Part of a small language model's weights.
Size: 7 heads of 64, vocabulary 2048, 23.5M parameters.
MLP neurons of a small language model. Each row is named by its layer, matrix (up: input weights) and neuron, and shows model dimensions 288-415. Each number is 128 + 32 x the weight over its row's rms, rounded and kept within 0 to 255.
After each neuron's rows, "fires on" lists the tokens most often at its 100 highest values on Wikipedia text that the model never trained on. A number after a token or word is its count.

L5.up1509 [ 77 170 118 127 188  95 136 118 123 111 117 127 118 170 160 136 108 112 134 131 123 191  91 127 144 166 134 147 131 109 128  91 125 104 157 165 137 123 102 131 216 114  96 138 159 167 120 155 205 144 202  93 102  96 177  76 119 171 130 114 101 122 180 169 113 177 121 140 139 157 146 130 129 106 137 170 139 157  35 154 130 106 117 186 129  85 110 109 181 147 167  51 118 109  88 126 108 151 149  91 168 132 139 112 151 203 128 136 112 130 148 172 186 135 128  44  71 153 128  89 116 113 124 111 130  46 166 111]
fires on: "s" 25, "an" 13, "k" 7, " in" 7, "ment" 5

L3.up101 [ 99 128 176 122 113 141 125 115 101 161  93  70 115 138  76 145 183 149 115  91  92 113 122 161 138 151 133 125 129 116 184 118 118 102 142 131 112 115 143 125 123 133 145 171 119  97 144 112 147 166 100 132 142 135 141  64 162 144 157 119 121  64  95 169 127 127 103 162  96 118 110 100 153 109 130 181 109  85 113 121 116 144 125 108 175 110 126 142 153  77 167 141  67 159 104  89 161  53 151 138 122 141 216  83 124 105  97  97 145 120 144 139 107 119 144  98 129 129 188 110 173 157 104 109  92 109 152 130]
fires on: "ra" 17, "li" 15, "ri" 14, "ta" 13, "u" 11, "q" 7

L3.up1390 [ 88 109 113  86 129 150 149 121 124 113 133 110 120 151 137 160 128 166  75 171 160 111 137 101  81 150 122 159 164 140 133  94 101 122 126 119 147 165 182 131 178  86 158 103 121 140  80 119 146 119 122 160 160  73 109 115 140 173  69 153 132  95 166  82  95 103 180 127 168 191 146 203 136 153 142 150 101 124 123  97  56  88  93 168 139 128 173 125 146 119 105 143 133 134 113 180 161 154 123 119 123 101  70 189 142 153  78 148 170 122 138 126 128 158  93  89  99  70 138 130 109 166  96 141 122  96 102 113]
fires on: "es" 14, "y" 13, "ing" 10, "ed" 10, "al" 8, "age" 8

L3.up145 [144 161 102  75 161 136 188 136  86 129 132  87 129 114 119 105  99 150 160 121 128  83  91 144 146 129 171 182 156 139 135 125 151 134 172 165 115  96 142 126 132 140 127  92 136  69 133  77 105 101 191 100 151  75  94 153 160 149 125  88  88  79 149 129 116 143 146 117  89 142 136 115 108 178 150 159 133  69 158 142 143 111 165 118 134 116 148  87 128 128 173 124 115 143 126 115 126 124 129 117 122  61 144 112 186 168 179 172 133  89 155 117 175 105 166  78  83 140 238 140 158 172 143  86 201  81  89 151]
fires on: "s" 42, "ci" 26, "ur" 7, " |" 6, "ter" 4

L5.up427 [107 163  99 139 119 168  53  76 110 150 190 139 205 172 175 148 104 105 135  82 111 165 141 187 130  61 199 182  92 166 116 104 121 143 181 123 100 137 136 125 127  94  87  95  98 104  76 153 156  72 158  78 105 186 130 184  81 162 132 118 118  99 144 124 161 147 155 151 110 101 115 134  92  65 141 194 109 140 108 115 133  87  33 163 153  99 139  99  98  71 124 105  86 133 107 130 167 120  78 120 102  99 171 136 114 143 185 176 174  65  93 143 154 168 113 156 150 164 151 166 127 146  77  98 139 168 147 131]
fires on: " Jo" 40, "o" 17, "ib" 8, "ci" 6, "ab" 4

L3.up1634 [130 112 128 147 165  90 112 146 129  93 137 169 157 133  93 126 130  93  99 139 124 100  87 136 170 111 151  54 125 151 128  90 136 136 173 184 108 193 120 147 158 177 151 125 113 163  69  83 141 153 121 109 114 124  81  15  69 128  66 166 127 136 142 122 114 157 159 110 138 144 139 122  84 113 113 185 124 125 169 148  84 119 163 174 100 115 129 115 168 128  79 114 111 121 129 158 109 156 113 154 137 170 150 153 148 132 103 181 194 143 152 141 198 177 114 112 172 131 134  81 109 132 150 176 166 110 183 133]
fires on: "al" 12, "ction" 10, "ach" 8, "ad" 8, "w" 7, "ke" 7

L3.up1301 [132 120 161 153 126  86 108 127 110 108 112 124 195 159 117 130  95 128 228  95  79 124 144 107 135 136 177 149 113 100 136 135  68  64 143 120 130 103 121 121 178  93 101 141 126  85 135 101 149 116 163 111 179 118  88 114 124 157  99 118 174 137 133 130 115 119 162 122 103 156  77 161 140 128 124 156 141  97 120 141  93 131 126 171 162 144 127 143 151 109  79 169 122 189  44 109 119 103 149 135 189 147 186 118 131 179 155 120 168 102 159 118 122 145 131 124 167  97 137 137 162 124  92 134 101  83 157 147]
fires on: "," 23, ";" 16, "os" 11, "ence" 10, "al" 6, "el" 6

L3.up1011 [121 129 119 115 182 165 107 115 105 125 190 127 130 147  58 104 190  78 214 118 114 145 108 150 127 145 123  83 102 145 154  82  64 114 124 155 118 136 120 130 168  98 126 133 124 112 118 153 123  70 111 116 118 127  74  77  83 108 135 134 138 142 145 127 161 163 114 201 167  98 130 157 169  67 118 121 216 164  76  96 170 126 121 103 155 123 125  99 126 124 115  93 149 111 126 111 196  86 118  96 126 124 130 144 116 124 120 162  83 100  24 194 194 178 208  74 135 107 100  96  90 174 130 100 108 157 153 118]
fires on: "n" 29, "w" 29, "s" 22, " of" 5

L5.up1429 [108 161 157  89 166 173 135 161 112 105 135  79  92 189 138 107 128 114  87 132 129 105  76 129 139  95 168 124  49 157 158 132 114 103 155 107 107 132  94 134 189 124  95 123 108 108  69  95 108 132 115 135 105 111 112 123 109 167 161 149  99 158 134 142 140  65 168 159 117  88 146 139 147 110 168 140 141  56 131 143 154  62 142 155 131  82 142 140 156  98 147 106 134 171 123 138 153  84 126 125 201  94 116 140 136 134  71 135 150 110  86  97 131 129 137 107 156 103 146 139 190 126 172  66  98 111 189 142]
fires on: "t" 25, "le" 24, "bo" 7, "lo" 7, "ro" 5

L3.up541 [140 145 167 165 106  72  82 132 139 126 106 129 163 106 125  92  90 131 169 136 158 130 132 154 176 126 185 127 108 147 107 101 114 103 140 216 205 168 156 113  87 208 139 127 132 143 146 124 136 123 133  97 162 128 105  85  70 166 106  96 181  73  96  96 139 146 171 155  80 134 110 125 138 108 129 136 118 100 115 122  97 124 103 134  94 115 138 120  78 130  99  97 169 116 104  97 188 164  98 130 160 143  93 108 125 120 100 141 119 125 150 160 127 185  69 177 176 121  70  66 113 168 125 118 124  54 133 147]
fires on: "n" 18, "ist" 17, "al" 16, "ad" 9

L5.up588 [ 75 109  98 176 160 138 107 170 138 156  78 118  97 106  91 131 156 145 121 113 189 144  91 144 116 170 171  98 128 143 189 112  95 173 209 133 134 180 167 116 103 120  89 140 125 145 124 131 147 196 125 119 133  88  93 130 139 121 110  89 121 101 165 138 173  90 150 138 135 126 128  98 112 163 183 160 170  96 109 126 117 108 114 124  99  89 119  89 123  92 167 136  89 145 141 123 120  74  99  96 110 129 123 106 172 114 112  76 153 114 151  87  72 149 136 110 144 193 164  57 107 142 131 111 132  99 139 145]
fires on: "ri" 23, "u" 16, "e" 10, "lo" 9, "i" 5, "re" 5

L3.up1724 [ 78 152 128 181  98 147  78 145 139 127 120 151 186 157 154 127 153  96 124  92 106 115 173 200 136  88 190 133  92 149 139 106 120 149 167 126 178 101 117 150 128 136 149  97 126 165  96 148 127  65 175 149 199 132 113 139 173 134 157 135  87 153 175 146 131 148 139 128 102 129 136 119  64 153 118 197  85 151  64 121 164 140 138  58 113 133 160  93  72 139 128 158 152  98 141 114 177 159 110 125 176  71 125 138 118 157 151 146 148 125 146 168 176 124 117 158 112 210 113 135 127 206 120 111 155 124 142 144]
fires on: "w" 29, "o" 11, "ver" 10, "ar" 9, "wa" 9, "ib" 7

L3.up1253 [ 92 137 122 105 142  87 123 146 155 189 157 154 108 151 148  66 127  75 105 121 110 192 161 133  52 115  68 102  44 117  80 116  85  79 154 141 120 123 187 122 152 194 148 148 184 144 178 115 124 154 147 123 144 124 121 160 111 124 141 135 126 127 114 132 113  81 146 149  72 110 112 175 110 110 149  70  98 119 104 123 138 143 121 112 170 170 156 108 135  80 152 128  94 156 135 203 115 119 143 102 108  99 133  78 120  95  93 160 131 128  78 141 174 113 199 185 115  65 127  87 232 127 124 161 147 158 109 113]
fires on: " |" 21, " gr" 19, "out" 11, "mb" 9, "ir" 8

L5.up106 [113 132  85 119 130 148  88 116 100 105 139 147 137 117  47 149 175  63 196 114 136 119 111 156 112 151 119 135 122 126 181 149  87  97 123 155 124 176 128 130 172 109 118 138 116 134  57 153 115 179 123 114 102 103  83 135 178 149 159 134 118 116 182 146 171 111 190 142 120 198 112 163 131 125 179 119 154 191 137 160 113 125 147  98 112  93 126 128 147 147 161 104 124 163 150  93 168 127 143  64 126 105 163 133 119 130 113 179 127  81  87 159 142 115 161 119 144 116  64 181  98 172  95 177  85  73 176 179]
fires on: "n" 15, "u" 10, " to" 10, "w" 7, " have" 7, "er" 6

L3.up108 [135 127  96 127  91 107 116 115 118 135 140 151  88 163 154 152  43 119 196 126 172 164 107 111 177 163 132 159  33 141 104  87 102 114 179 111 199 185 130 113 196 125  74 163 122 115 183 141 174 172 170  63 114 112 168 122 173 159 194 191 110 134 126 126 132 168 168  82 106 133 159 166 128 128 156  90  94 136  41 118 168 116  94 142 139 168  89 152 124 107  54  98 126  96 109 102 137  88 133 147 135 123 155  83 158 123 134 128 180  98 168 173 150 126 132  77 109 174 135 172  75 122 108 145 113  71 120 131]
fires on: "s" 27, " by" 16, "ing" 15, " |" 11, " in" 6, "for" 5

L5.up1478 [127 144 157  92 147 106 144 142 161  81 141 123 171 183  99 151  37 128 124 122 145 155  79 188 116 170 183 139 117 120 158 134 139 155 128 102 142 154 148 107 191  63  82 131  77 127 118  95  91  65  71 143 153 138 149 135  85 128 109 182  95 116  89 188 105 125 146 152 137 109 141 148 145  97 125 126 163 117 109 127 153 166 144 140 167  78  75 125 150  99 171 133 167 168 120 161  91 147  73 122 127 142 166 163 179 103 118 107 129 122  70 117 142 157 122  62 126 151 154 139 132  95  76  63 123  97 148 112]
fires on: "," 59, "e" 4

L5.up311 [ 59  95 109  79 185 114 143 144 170  65  81 109 175 133 131  71  92 124 169 118 136 116 109 135 165 172 174 122  61 115 143 104 119 101 133  96 122 146 198 133 177 106 140  98 106 128 111 118 114  81 127 126 133 139 116 122 144 114  90 192 126 189 104 155 112 144 119 172 105 155 136 155 188 152  94 132 146  82 146 108  81 125  94 156 167 101 200 142  98  76 100 115  94 172  64 148  92 126 149 132 104 144 178 143 179 110  82 181 189 151  81 121 200  95  87 173 101 140 124 139 145  73 129  94  91 117 129 135]
fires on: "," 45, " where" 10, " 2009" 4

L5.up1512 [ 91 177  96 123 157 167 172  76 110 132 134 129 145 185 105  80  71 114 156 171 124 103  75 145 184 123 187 128  98 145 173 138 110 172 128 174 136 196 118 170 135  97 152 136 198 122  91 125  93 123 117 146 115  82 128 133  95 114 140 113  72 132 131 138  79 141 135 118 144 144  96 133 113 119 163 103 129 112 109 156 117  84  88 114 127 117  52 142 188 109 139 127 130 169 183 162 179 122 120 143 218  82  95 174 158 105 171 152 138 104 118 156 154 159 169 118 155 166 128 122 103 183 154 111 103 113 148  65]
fires on: "ist" 27, " over" 16, "le" 10, "en" 8, "hi" 6, "lo" 5

L3.up1296 [107 154 137 148 141  79 150 154 109  82 179 172 134 157  76 159  90 131 190 175 171 136 156 152 152 148 163  70 117 145 122  98 130  84 106 166 135 212 132 102 170 112 125 129 152 130 166 130 129  81 143 154 131 148 138 148 127 147  34 146 109 111 131 167 135 194 146 159 103 134 105 146 107 154 122 146 155 113 126 139 122 168  86 106 148 156 156  70  92 108 160 117  76 195 142 129 104 156 144  48  93 131 172 194 106 134  81 131 159 136  96 120 116 156  93 105  96 162 162 132 163 100  78 136 121  65 132 115]
fires on: "," 47, "." 31, "\n" 19

L3.up805 [125 135  94 123 139 110  87  93  75  95 144 128 138  76 148 130 136  90 143 213 103 152 117 133 128  46 112 152 102  84 175 132 142 158  66 164  78 155 102  84 154 100 134 151 138 124  99 150 117 146 114 115 169 148 136 109 197 124  71 135  88 157 128 143  41 134  97 138 128 105 165 176 101  92 119 165 106 152 163 118  68 106 138 165 152 126 108 135 186 129 105 123 114 158  92 129 145 184 158 117 167 106 107 147 133 133 167 143 126  92  60 173 112 173 147 170 123  86 116 180 141 120 103 118 171 100  83  88]
fires on: "t" 33, "it" 19, "k" 11, "," 6, "act" 5

L3.up236 [174 184 116  94 123 118 146 159 126 145 108 107  70 156 104 112  85 101 168 143 166 149 119 147 249 116  80 149 132 147 143 147 141 170 161 109 109 108  84 122 173 108 135 138 137  97 145 160  93 122 126 149  86 123  88 149  69 147 157 144 113 129 127 131 105  94 129  80 104 158  97 159 132 165 202 138 169 143 120 177 113 112 115 115  92 119 164 159 111 107 132 147  83 163 129 108 139  92 195 132  98 104 147 118 181 114 110 163 201  85 160 152 134 153 145  73 130 108 184 108 141 175 117  81 143 121  90 138]
fires on: "," 58, "e" 9, "t" 7, "ri" 6, "s" 5, " |" 4

L3.up987 [117 136 122 168 143 100  89 145 217 135 120 147 145 134 104  62 152 105 136 156 118  60 115 168 184 104 123  73 100  78 139 108 123 145 123 111 116 103 140 172 143 155 138 107 159 123 114  58  88  70 114  90 184 152  96 130 157 111 102 115 109 167  86 125  86 136 166 230 105 138  73 117 111  89 139 161  82 113 152 154  84  46 142 181 106 172 134 155 151 102 141 173  99 125  91  93 171 154 198 153 128 117 170 132 163 199 112 199 137 153 129 147 129 112 157 173 139 133 113  90 123 148 126 141 107 134 145 120]
fires on: "," 77, "sh" 13